MLP neurons of a small language model. Each row is named by its layer, matrix (gate and up: input weights) and neuron, and shows model dimensions 160-319. Each number is 128 + 24 x the weight over its row's rms, rounded and kept within 0 to 255. Numbers have three digits each. A neuron's up and down rows have the sign that makes its largest values positive.
A block is one neuron, or neurons of one layer that tend to fire together. After each block is what it responds to, as a language model described it from the Wikipedia text at the highest values.

L5.gate247:115112137125125145135120143104162141135151090144143154095084160092098092110108130117105120119113165088121149097126143128133137102115186133131148135111143125123129134150125169141128143128131113134156142143147104086155168128150169154158127138121093106156183144138137121107091136093102103111080122126127148149154132139167148148115109113078127138111121101109131127108143140072141127101088139062109130136094125142098120101092106146126152166138159074140162127146180113161132162101163156
L5.up247:118116099143127149090117155086101140155134113130068140149109104131125141144075107123121131108156101109156135119121135147159032079118088102123106151106100117153090126137129133119118113140134141124181151129132173122108114131092105124072097130117103158153136114098101115115134127116152119118159104152134142122131120163112087137080111130078188121107136104145143120095129117114112117134096134122128161111094134140119107163101125130107144117149093138126147136109120109144123090143144130
L5.gate302:126145137162147140142174174155154124142132127155114114166166157153133114114122101114147125129124106099143130150144112152169108165157133161102122109092125133173111141146148109145147105100156141134138165140148117113134131149083131087140081166135131099117094115137111164139124115158144141099128136140154149116149117117156148086084129114100095146121154167182132144153108119144170082123111120109138077158121122123162129093159103142195175121127155145113134133136167132113123124113106075
L5.up302:140162134129137143157136146154124121111144108105127144144167144163128146131097090129107124124133093135147137119147143146133160146150161150145135114099126166098138126158123132103177103101159106154112148098142122150125143120115158128147065144176157142139114104123083127150104141154154157094123098116148115128087085111146134147097143136147110164082132146171147135125175167118124131117114165179103121117108169159147134136128064112127141113158165137100122151124158135151134157115123089
L5.gate745:123130124151131172159111116140110108124141113155139118110105133132170105109130146139131138130095109173128176104134128147187162120053144149135120117120118101115176121153114115097108125120127118132119105096164145114150137080152113134131139093142129178130163147156115111171147139121142115117125118134109102119132090148155132137143087119091165147089152133140156141111120142142141132087134166158136138147108087152108148146170130151149191111142144138124116162132143093114129155094114118
L5.up745:174139129134149092116123153147136148146136122108161134155138137157154143148103161123147189122122112147117161152185116098116121133123140133078188118128124130106120124134094142130175114138103140098153128128152097139126095082120124089097123098139118118114178132124060102127146115144117085122135104104168179100163144156152124111160158114148116171147163108092092136188140097133112136142132149169082093151117114093119072114102141130129143120140132143097169124124141128131124106145158155
L5.gate828:124127151084125136148076166140124122108169105114080112142174116094105106131105096112126157164122125128137160126099091138128088126129103115156158138127144136097150099151165143113121113117151117145160136126116162126158128137133125097121149107185111156177127137126138115140089139093170090126130122143144152097101137111151122143117133106152125143103117135146130114125182114102154129126144113145120117154121118133146154100181100134134166117102115106113159106150143153179123130146154165
L5.up828:147164116137127099126109094112119110118134102140140123126139113123105079128098071145087153079135168145111117181162141124080123111141114089105087146144103130144148117155055136163091121085090109136121124125123116096156151150111098113086161143088106123092121174134122141141099135151136104082135143134129112119107109132129149130095110161046162084148146119121118097112149124112144154125145123157124146126111154119178136155095145165151168152166157136149122117132137106132105148182167100
L5.gate850:145147140139124155099120124128065057126136157131138111102107132125122097146128174091122140087132146112121113134150095069189072136118148134143137150137097153133128121139130144146150105133150126138134132107193137171142166105156106154135100168161157156132173153127144122152105081116141139140151112154147123130115132135131118153150116110174132116142135109146158141122095149165144128151116089155155110152126093097103140127149123129145146165140111117099165085128121148111128143126165111
L5.up850:071136115123126142109156144142099139117120111129084149160116110124167120100132120063152124108128119118124120107167118131124102135072108115094103124114121129095137174144139144152120123111133171160144129111104150125127075122162111102128120130110138123108137164114148132147114064145141116123121153179093123092122112140143153142059154120134158111111129123111125119150124112124126111135126122090134136123136130129095125148104144120134153118165081085126169123138130164108105158150107087
L5.gate917:078170106111151145128109105142157157146136098087166104117148132097175129141087122148123099125111154158156117108115090132171132140102114128080143157150118138170133147149122200103141125127134121141133119144129137106090137108125124148128154144123125134167157124146116161123110124120124119094105087147128131131125137120154118124182151103145155115116106138101114106120131114108145137125110127081131095177095119121121086082102116115121128149096118126119152151115134126162122174174144117
L5.up917:071098115137113133079201123168136113123122069082157136115146149122143119133097162112154113155146150119111149118098110150184149115112109144149147093141142115116172134171133113137127086139111131126137160130107086093156127113111166140136104101148163129131123151131105120150138097123101113142135093137140110082111136155122089105103131130145126147118140101143136112109122166160154120141118176094124126157163119144113110105110144131138151134131100124081126119141139138138086116105127142
L5.gate1188:134102115100120118142160115100155119107109149166082169126111183132166125127138112162159140157109104123119108104107144107127113137142113118130138124109161136134167075108128115132142141155160108154104157105134140112143138168150090085096157138114129140116142173119169116137087115080122145153137099139144119125136143106158090106092110146147129100104139125148136126168116170124107125132100137122103141110161094152117130114132136108098117097129127151161154112116169140095150132121127110
L5.up1188:101137124158172097169118120148170166143105147114100112137109150146114165134097164109136134105107141137147151120149138089096157114140098139103114152144136179143165165118082122098187106099109132121160115109157150116116127122119143117147181103128136099154118146113126130058128094119118113097087067179109157107151122103144121126109114134121108106139139167121122106171128106088174098092122094106138095090145120122131128120099132152153121089139109128173110103084126150188114161129135115
L5.gate1193:111161156146073115144121134161186116136098130133103145130155114101110128105131132099135122161118168115111140113155163143130125128130085110080134141116140110165155118135150112159156144114115143140156147132120109112144138129098196123156076157046162115133100143156131169152108153124152153154120091114142103141153153101161152126165106123110139138094135133133152139135146098106139128111071154168130107124092111145152142115103101156145134147105110099144131092075094126145102139146107134
L5.up1193:108165137123137130139088156150111151130151124111104158152115123143118153120135129098155128089163170081128131088140127132126099117107151131100146136105159117136162137164119141122163160088165112145120129136140164102094099153166154118148100096134123112130120121155139127114119130132166112142147137119159135128123158102128126107162120115117123141077127091077127113132135109086139141112082106153091136140135138171120152167140127118129118127121133136100150111178096141126119131144129115
Responds to: Bracket or range after a name. Opening parentheses right after a full organization, school or person name, introducing an acronym, birth date or years (UNEP, CFL, born 1998), plus joiners like –, to, or between numbers or year ranges (1777–1780).

L2.gate18:111137148148206104177125114119118142086146140116088080138128162151109125166129131099154105146114171156118137150111129115109108106155191128107123180140082156123092138111106067140131107120098113172114104121109138141103066104136118147140165153144110151123146129142139103141118130137150100160133100135118151099140145140142124103112090125079126123124126082080130143154154171132099129108119150137161156157118085151164127120107101099124142157122124175152126121114088112141138128081149176
L2.up18:120078133179138138142091180130123137155119091142136099136131157168117148156133111088145149142124108181143169102160116113137112115090113132104139120174139114117125141109180121160100137146119119135169123119120123141141120075193126149148134158131090123145102104135141131119111109141145112157093184148149127131099123117150138112160112143096133134123147130117154112143142118130113115130100112139147161142140148156112106129141128129136133104097086163100140102122126147164156168139122125
L2.gate53:096154130145146117105092148144180131183159111146127091113110113103117102181110113081148134087076093157104128083153097117103119102131107147111130113132122127166101088115097133114119172074134138143139124130129167115136138137110093135117144162086152156168139124104144102123119121150082091124107136113147153158143106100144130163125155099133118151099111133138092120127136104128116120136134158136169150166107149168120146086160092122107143103101147137146133112116119151138130119125178098
L2.up53:113133140148135106140120140131117113149131135106108093104120106146115136092155133135132130144135152182140164135129175171143116174108146122099101113147120167112141140154102123136105078114166142125136088132141134118157100161093128152132129119128139132147146098130102104085112144135130148130116097099109089106118127122097159157154121170146108152167155096106094115135128141124120178118128129128135148106093150100081131149154163118099080137139136117132124092122133141139129122134126077
L2.gate185:099136092163109174089092144093134142118108094094114156109099112171124128116109151132160138119164137155108138155127109093170108098116123111159121126103130102141130120141120095170128156141163096139098124098177135088117170077136113119140133109148088129162160114111111101125139164125122122101119103121104133144157107095183143096145138172134072129148110084095138118104110164126066111111104108120125131142121104141106155108148091123110112133106148112107119076116126144144136131170106148
L2.up185:119089116137111152136098135135108126124107127113127139111157103133113148093148084157147132136099127153143111150172085112098134152140142127108125147123086121173156155115138103174118130099100162139110119122098134083170140109078139149133126093137155140117117102131144143111143127133111104147112154100123126160154151159147106149127143180106128123097089140152144119135143123157136161137113113141157134133117098120127142084116101118117158113152164144120131126133096143119118097159112125
L2.gate221:121140123148146123171113130102119132144127116107144141091055141160101113151112139127115165149082098160125086146149101137110055139124149153118125111135131151085120162153107153148138128165137171155094155125112117138111168104134148160143117154120106198132122160130099148120098095117105130114119145163146152154140115120093112111176097148127099157088145140109142158122145182131167160159123142128107109172116103106113158130128172084143126107101145176117178130144127095105122135142154101
L2.up221:153088105163090173137108142121119120108119129136151129082107145154139105151165116183151159155132133118142120126125106162103074054114094109098113122133135145129166079137140153155107134168131149104124144113127110115148113121090110142156141076115137092145138133147159117167126100167093148144123130120138094136142114099133113104133105139137116100114141149163159131158112151130126128139130171078166157103120103144111125130140133176124104160176147112136161141136119152110133136131166134
L2.gate288:103118121183148123120119156145152100158099165156126098134156149158181127131140132121113099171127100155189121165136098144104073123118148137157095147137160119124174110097154143085133137116102114131135176114116062110100098105146146126107119114128138167106147128143120121106158145196100112141095096126147188184118114089150132124126130136122124134151130119102106119172122116115085131106165135144112114118123116125104097148107125137138148128119102110108093144127129112092147132118136102
L2.up288:088134132098134147155139071125154112110102134116146148104106097136137141108104170123121136177097089106113156101121099126092160122111168127112112132063142130163159153123166140155184135141072158097131124151138086159122099100156155134161121139104134158093092196124125120088148112103124118125180113129095171135057134107149108109106092132152125167139085110135142140099106134173094108136139152119096159133078095142105105116126136109111134119120128092162162165102111116104146145127127115
L2.gate470:162111162120146194113081107183136119110162114144149130130081130131130112133176116111118155143145134150108115146160130158178109109160160128179091083120130114135147152148137141140142131167102103114158124168127133113102132110106165139133148154103143138117167092158118110148128116176146124134095101134106111136190113137133147104134080138142151132113132128095103106117145157133158124162102126103148156161093120103078101157117136071102140120160094111125115104126127101094140112097144116
L2.up470:079070132162103152114150146144088110160107148103109137123140132102104084139142131156123161149110091111119138137128131088141120117126146150140119130101100106101107150122127097134098100151112108125126128165150132153149151105127105130131102098152121130073140130107116140118143171148108181097170131110109117135130062104086125117110107130156111146086153097109133144092075147107131109112143158106090146121132105145121122130135147121102152123115061114135122133128109097111129130154156152
L2.gate501:165118112111154153136076135111154110156117130119130148174117140141141117124139146151181149100091136143123120143143123131096102121107158143156125147092126118100121139101170113167152096096097104096146145124156100119124081138115155147122115165125150135122132169150158127106144118131088132108159128075149131140128170100118155098156101154099115103154135130145112116122086158121109168144107155127152097112144164161114089125088124113099077160125121112167110125139113124118086119104149131
L2.up501:140167134102103125141119120145110088150109154099139085066161128129134133151109116116138133151109114118137094120104160195083149103154111169134106120117133110125114129175170168112107161154119142145094113168160192142161123095139108141133107148156112130125111124127115107152109133132138160133107162107112119128122157163172109120126158135111092151095173148133154154124167147125121148137123103103118133116147097110139114114141119192118117134144130134130080166093139130140133137140103151
L2.gate530:137145086148135138120112100100083130101150131107118128165172168088149126119079124110127123178113194091136166153124136182163137119138113159133116098127126114131102159161135110130126113134159097151152121128112186127161132126102143107135112116067149109128102103140149124106131137104129106130142192182135141119069134166113134091105135127154148078110117152141118101102162146113083169137129139126144170115117097081165133139140166180098123101174079110090164150133085112132144139103149110
L2.up530:132092098145100160156148077156115141171083110114112109099145138113124123107124150142163111138125152150109130138151145155125144134133144145159131099136111109143154130151112111118142107128147106128140118117155138143118101144089170121145148123153103124128116115109064117115108124148098114149153091139093119114180089136081133114117187105134154120099118111120115117103089138165157157124097158137144114103085118149202132133135069154146153129162122128085117130127138125099091128095143143
Responds to: Personal pronoun subjects. Personal pronouns, mostly he, they, she, it, acting as clause subject after a comma, when, where or as, before a verb like was.

L5.gate370:114141117110151128132123172136137118103104106155119137110150129113125162130176132099173109184108145128141087121179125124125133161134146179115112164111135128162105121139143110167165131134125126111153107121137165114110091154123111095158069113096145141132128153111146139141135110127099135083118098096145079142190173163142075143138140131141108082125142094111103145117088177097123131138131104127134116128135113155145128125108159139118119136131123146120122115092159121153132107089120119
L5.up370:174160156170124109133120128088121137087083115135124127109075133148106159107104185157158145181130117149108093143117133135156185089155112125144128134104122106122098159107093129115174149120136124105109112090147119178134110155111152095125137134105112161076164136178112136108125163146139127158140145127139140116134166153179167133080132155156129127088102152125159117109163110130130086120111119071151151099127138108154140124152115189113105156108134125119163149085112100067122163118146098
L5.gate371:131134109184146145141114134143123055130123151140153086115122117119078161121111156152147120134135090137092171131105106106112109096125127091141126166099100124119106144117147153110106142106104171110127100081135122161139113134129105097158160076128162132083137151130180096151091123126141114122162123083113155141138153083143142154140105151111209125106111120153119126141129113152095120106155112178139085088119144122158150119130127182104134101128151151129152122169132152118160134151154117
L5.up371:140130146122133101142121115142124136154122161174122144109126106144130130099163088123137164131135162138123107137087119127114123115137099133173063125150123119159122115106186103180115146113126174131083122104103111113168082146096136159097093132117077141127128115151137151115104116135068133140105131116127125152095167143130089167120124089108133124155092110146090116110163178103100110154104124119131152117110132124119145100153136153118120123102103127128101121115136136133143152122052148
L5.gate381:175158148138156144177143143154111144113090153113146116136149151138138141125127141185140127147149166153101132143105122108115128104100110108125123147168141124152090120107115146140125095156124136155080081111154102097139102181148131169141127149108135149136133141110181141161106132119096100111145122137131132104101122096157139138120091119093142123152151135146112120110130174130114100133137128123129112121161111160119155122136100161146091113097088141166094125116126096137126100108131119
L5.up381:101126095132111148145167156156138080157162101151134149109160173162159131118159106129121169185127094101122128133133129167148156126140174117170136105129129121099101115114154102106092157134146118141135158150130122132116139156119148143086138125134118142128128078156114132132090159150158138144154138170085092172108138135133170103147133136134137100074114140160171117126139143098140115113124117118135136114117136131123103101150128130107140137110100101107131106151142156091137102153146090
L5.gate475:097147144104152111157117115117145115109109109152174112147133197161144184109124156169116129151155117135147148114107105085122091126112113146127126077103103129134131126141136111143119104111131139133137141099106092083130151132112123148127153183094150123151115168152096151141101138116117142154150128138096131090077061150166127118106174110172168063128156143155154127153143155087132150134182127100112099154122122128168150100152127161140148122130092152132085093117115159095110109145130125
L5.up475:072134163128147157099125150096120123127142132118155127111144138150099099106099126136116143148139141083123135106092121100108110115167131114179107123137111132152155094145081121114112127152135137119124067119132115116124138139129123155144128141131092130149125140204115095137115151132124132179163141130154137129101138163097127122142104129151161127139124157166146113145140092104098114128117133129126096103119081118174151086126108122170110129110145142166132065108139147088169086148109123
L5.gate485:108146124125097101114162167107150108106140139150130150098170144132126113088123084132179179157093096086074134102132145118150148144134126167130076147088137072123143094117172091128116134133100105134149132176144124146130139170149084109151089118115104157128153141155154144109151135110152178166139118131131081153092128174178157191135116111107123090100125167079116099125129125155103132159130123166165108143122112137148137132162128165090109157122141105188102123106148108159140104121127127
L5.up485:105120116148180151148163122145112123116070098124130137116148151096146146115142136157149137163131147148122112099074117101156084158110116111175135091107127150130130124117094117132128134137125083111115098108104124155138075150131115139088113136139135138148121100111136116177131148132113114146119147125115151129078102115149168130118143105129107132131102095104116125167113172115138110142096143161157138100134163118134128151171150135162092129103165135132112066133112132133043114130127159
L5.gate530:134137119124070135144103134147117165149139092149179123115133123130110154119134143136152107138082153131066137135126106140096122139120097143146146138146134108154129102106140133148136121124130157129131102126078087126122118106132168133149133161096120098164089136102143112151103135074150101138124132133114171138105142124095143186125101118096128088132077132141148121140106134110152120127180102127183173136096115118144134145135122160132141105126122099151162155152146158176153133142116106
L5.up530:067171135126156171149134154104100123121111091106084140128153151136126113089110129150154122113108114166101118126174085168141181095174133108132128123148106103111153110114099129134119145130119131154124123151088088073108087145124116093134146136156118193149155131086144129122120131121094121168118154115100089127120149131154136138095140105121153103114134110090157100121135150134129128081127122152134117087133162147135095139130097117178116118098133108089118105138088113139125104097070126
L5.gate543:115142139090148145124120141082131129122081150162141133164122156126131097153111079079130129184151143173084148141130104141154090110084089193123121154119130115119139129152124126142122120148086111112150139134119126114078139150134140095158093118147153143137135107113154110093125142101134146094153087113105109105168160109131150189135123114097111098118146141135125126132127140105125130158130101172146132152161128147124130120133172123144157106169151161176113124154125150107136132089167177
L5.up543:089150168097086190146096126110134113098134147102136134129137178131123098120143120175077142147150106129152115110154141068204138141134132132157152172122101100138085126137104102073146134134112144165109092164106130076146136109069113121133173176085103143170114129136138093107094126132117104159120088137097085112127130148117157080093076129141148119114104145124172129160117136120158115103126134087096119105128144113127105138107108129140115124101167103129103087124127116122169137138107112
L5.gate1141:100114122104113103105100137094148092142149129119135137155128175109113133145090104105142107098112147164133145134139108085147139085138136079134134134123097127109089105094125138153161140084121172157129108126119084123152111135118122079141119123076103130131110143127098152136101137137124097122121105095110139167143115161130097118146182119170128088135149152134144128114132130124169100085137123116136121115134095105091151115108098139121162120107129146121092135150152115139105175117128055
L5.up1141:145120140135144146101094140106118111168141119124163124121139103130128173107154109144133119148135130149139107166130128105127136147084125093159132159149103178136140153142086152166152183158142183139143144112111136166138110142141152133118166100112133175147133141089137114131078120122122080078152124123126111146150137124174134110129115126118118114091140118098130127145109140106153102103126115117171130105126101115120122154154104129093134162111075133159108132142149121095155132135134123
Responds to: Subject name ending. Final token of a person's or organization's name used as sentence subject before a verb, e.g. Dun-n, Liass-on, Swissqu-ote followed by was.

L4.gate840:114131120140160092144122081113164159162138115130129113147138117153131148162151133105148145067118164146115156151127123096108126174116110096119148108130136113141117150123137168110164128144125111092112115111073165120155137114133133119107099146131130153131109139096146115131121134123148159087123141126114138130160102108109095090132128076142151135086120087139113114115113133146152134106130141159081100080107135066185151119121067134123169135134087109139074120127122191116136146133166104
L4.up840:129154091130093140145122152153130139119147139113121161129146146165176115138162111137148124105150149130140115133116138172068119066149127101146144113110149115142129110109141125109090122118116100117111159166137113141166161182105111136155063135112118151150151113101159105158123115124166097135151158137133126128183104098111121119133140143094152157147110117144115118104150116089139120137121105158104104083137168121169136083157127131099103178159095137132131176076137122100126131111162126
Responds to: Biography birth-date parentheticals. Month names and the comma after the day inside opening birth-date parentheses of Wikipedia biographies, e.g. "(born June 29", "13, 1955", "(October 22"; weaker on scattered function words.

L2.gate145:118125167132129142117117118122081119124116169157154132140182141103111128089116136102171106089118115126098129114129110135131151129158091100126126131099125100143176084144173144168085132180129110099116097160088111164134118130107141137118103132163117089155105160123135114147130080127113138146138118103122100146070122109135119110136105148139113144141078152156161147138118144133107123118114101109145168139145159107108120144156134144131154149187152079118107086164073106113112123126134148
L2.up145:142154169153141102097151140070128068145126132104146132119101135113127173145114116133097107113091159114124143113131122090112092129106071139101133148127149083163135088113140101143107133122141151150156098124132154107112105154115094112108187159125111130074163141108127146148141162107150138141149132130145149143138131159112124152134118119141102117151171138107132143146098064140176122099137098148117152135185130121126140136079143124143119100121121116128094135151166156160110102118120146
L2.gate183:101137118116116138132106162117137135151136137089157097115090122170115132160123082118155085140105078116139120091167124128111141105140141133126129082106111107141134141128139114111098117143111082127120160115151115129120118093161077078158145197125153121138118134128139147121146125111103144106154109203118110134144138117119123114162101118152102096145141128144148132111120121121109161114149095102156121153143177167125117137115143170124102100121073118071151107103108137126157124097150144
L2.up183:104148127178117155132096136129092132127145157086148128090123112146112070144149146108180128131159104108112128136138115077134108104106109107135129132101126152120182111091120115162170168127128095134136160126129105103132135089112105147120151109126075124095124149150149119118172172139137103114127154141134100117142155122153055125120178122153159144125135100104149135121129134146131107102144139126109135147157131165126139102136138136113166147136096155129081143121121111147146108084172133
L2.gate357:093147151149151120142145161084133095107080146124112105119136123138133089131160141119112075117133158125140128093140137116147117158137168164119113141106140093133107112135144101122116136161095128157142140085089134127068110151080123150132130175120107104103097124119112146092130098115168124146134158091114124142136093149129164154109142161145132136117081141139113121117129115163188136123116115138131110135132160145137109141104127094104136152090150105066117148102125138107108125127134116
L2.up357:117161114142132133150125148105139105115087162166144116126093139134111166118097115117132138087127147131097154117078150141129161139158085081126087126141156077134145107151143123135150166104085158123131134116136082106102112122122082128165094175108090151087087107122119135152100122151126128106161127089147133128132139172130102171123101131160108123142107129107142109122152101155160104103119113125139089200135143110152106100105060163102169123128114114140130141098150133142135130136106116
L2.gate419:148122121113123139102149134178174087103131114130106130126112155156121120114135121128104111138141134122157113134162166139149143144107106114129161139162151132130162129122107107104122128106153126153108114101131143131125148126149072122134132101067139181140098188099156167080092129114164152100128091114126088119131126140125108101143142141112116146092155152145137145168162116139140136138133188170099139164131134116159139072156139112103124135109111123116109121117138117142117136080100157
L2.up419:138125113156152160085155081107134130138116143161142130067122102145129137155117123167109107132136160142107058101103102096104137110143165138148110150133117146167151155105139068101165115104121127142169151127182129122097110122151090150202153126113141145137166107133148117114113084153137150119165100101121127122125152123110101110131104126154143147103125094116117118131148160153110118103101120133103114124099090153088154145160153108129130157145152120165115114133147163148097144146133111
L2.gate496:138102126105100117124146090089100122160118135139123124119115154119107153146188119118110146143136144159075105087145148137093092106134066129140138150169102133129165167117155148117081137109102119109164107078128119141145150111101164111150119144159180079141156102165157131130128121079145107141148092115116125157102141141122108145139153152154121132154127130126119103133097136134178125117101106106102174089110108121094112134149150060105137153115095136102140139134115143126143098181154147
L2.up496:130144091107089151124125121124113150119179159127114162158175136132172088126153099131150185087138089138123086085163141117103107137140145132132124179133088106125124121125132174130108101168156141085088092070110130112129154078121095113108147149133126135145117136162132102108119157108147131138153103143170159085073125119157147157144125116126141158153096180131156092140113101100126176111153111098124115094125095129116175126135168106139115117142105131112172109131149121128133135165107084
L2.gate729:120128080129112144119142106125123151134141119110101127148147127155111141126125078127109102135141134129083111086171151117113097126113084127119128128179119165131135146097124143084138133128152084127129083153156106124084088116107065154115135130127144126154128124147109146140129104153108165134126118115117139141093093142106128146156159146159133126144084106101145157111085148165132132108172140150138140157137155172106155118158147118123148112163104094073146093142156147114130134123093108
L2.up729:174121087116169122144114148097139125110101165120108108135152086114117112112115106124080087139123112079103101111137107118098107081164121085099115122128091129087146115109097140159106174145140115107145096152135140132118123101096083124134107112121109099155135139126075144117140132133113177121091089148129134132083168106129133148115138125140166141107125151112168155098131138178125105149105138177157131166125104156122171154117092152133137118146096089119099144124122123153144125153111118
L2.gate1012:090136178179107109075158069154124152155174083123141141088162144125116148135143142154144096147097110094130112149127100076137137101093142178109122175132145150160154139128127145158132153122144098096171102132095115114104171147133102149140131107142099124120101149153159124152090137124085138135176127102185135128127113105138093110122127140117151107106102144117176164138137149109159099101118142157131102127137119113141100132157114113160150098148107132145158150082144091080146153129156112
L2.up1012:125137075133082117132150136131111158137134150130139068115124159131098118151126152136164105124097122171114142122100152151122137099143168172111110119160148140141147102104153100109135173148124117116139195108089144108086120130174123081078152091122115146173136143109122108097132156151089150143117119142189127121135163117157141153120173110141138131125158157101153100104108116130104119142127169098113115154094111154155125146117178153149096142096110142097142164120163105141150131156108134
L2.gate1211:144148117093108105141106109150165120090136144130131148147112145134144101141171114135166150136135136122115064137135151120150143140089124122157168130129133131153112129140156084120114152153183110160141120104150135121080086123155112136164155132120132116152094122151139131126088129120086131156136140138143091143155116144120078111075138185122125124104133192151155116153133112103111115087090101125145185140153138124134141138117119124150192141150115072110144138120171111150117151140134078
L2.up1211:113164146143096137135129113145097079107119152094157151102115111157080098102131145144126149090112099110097088133146172092083107109128182109099117129143147113151123180145171099161103120141110117130117147150114144086095164119143091138150089143140134158139087138114103134129121145130057137128138098108136092143109127103138103153124099166122156094150118132136155072111123116115134148110146104137131127129117126181097125100167140114168121092095117135122173158120141144104100148118168101
Responds to: Joining dashes and hyphens. En dashes and hyphens linking two items, mostly in number and year ranges (1990–91, 0.15–0.30, 26–27), also compound names (Beer–Lambert, Mexican–American).

L4.gate561:117140129119153119108113134147125110149118152145142126132126143162160104130123091123149135102123119110119076154119091094146131170142103138153129135133051159134167120106145099131154137168106120127086125156140085144112111154165119161167124136142186153156163102103155207135101127112111091153155130107123139126150110127136170129106111055081157134147104175143128134161120141119131124103160132119149092129136141140119165121120123123155127080162108143115119079161157094142109127137145137
L4.up561:142152132116136117130149096111133132135105134092124165072060126146084125162098107112133151130115120116148118134104161136131131101122136095177118075154127137161123115135085162115120163128173135166145115134124114140117099182118154140133141089131112133096134107112134117136130100152172089146114169091110106145145138149151112102152143124136136127123157106086104102103170132149110094134144151183146120146127111128103110131170126139106136128125149122193111138114142117123140149162092086
Responds to: Surname final pieces. The last word-piece of a person's surname, often split into fragments, before was, and, |, or a bracket, e.g. Med-ina, Nast-os, Stub-bs.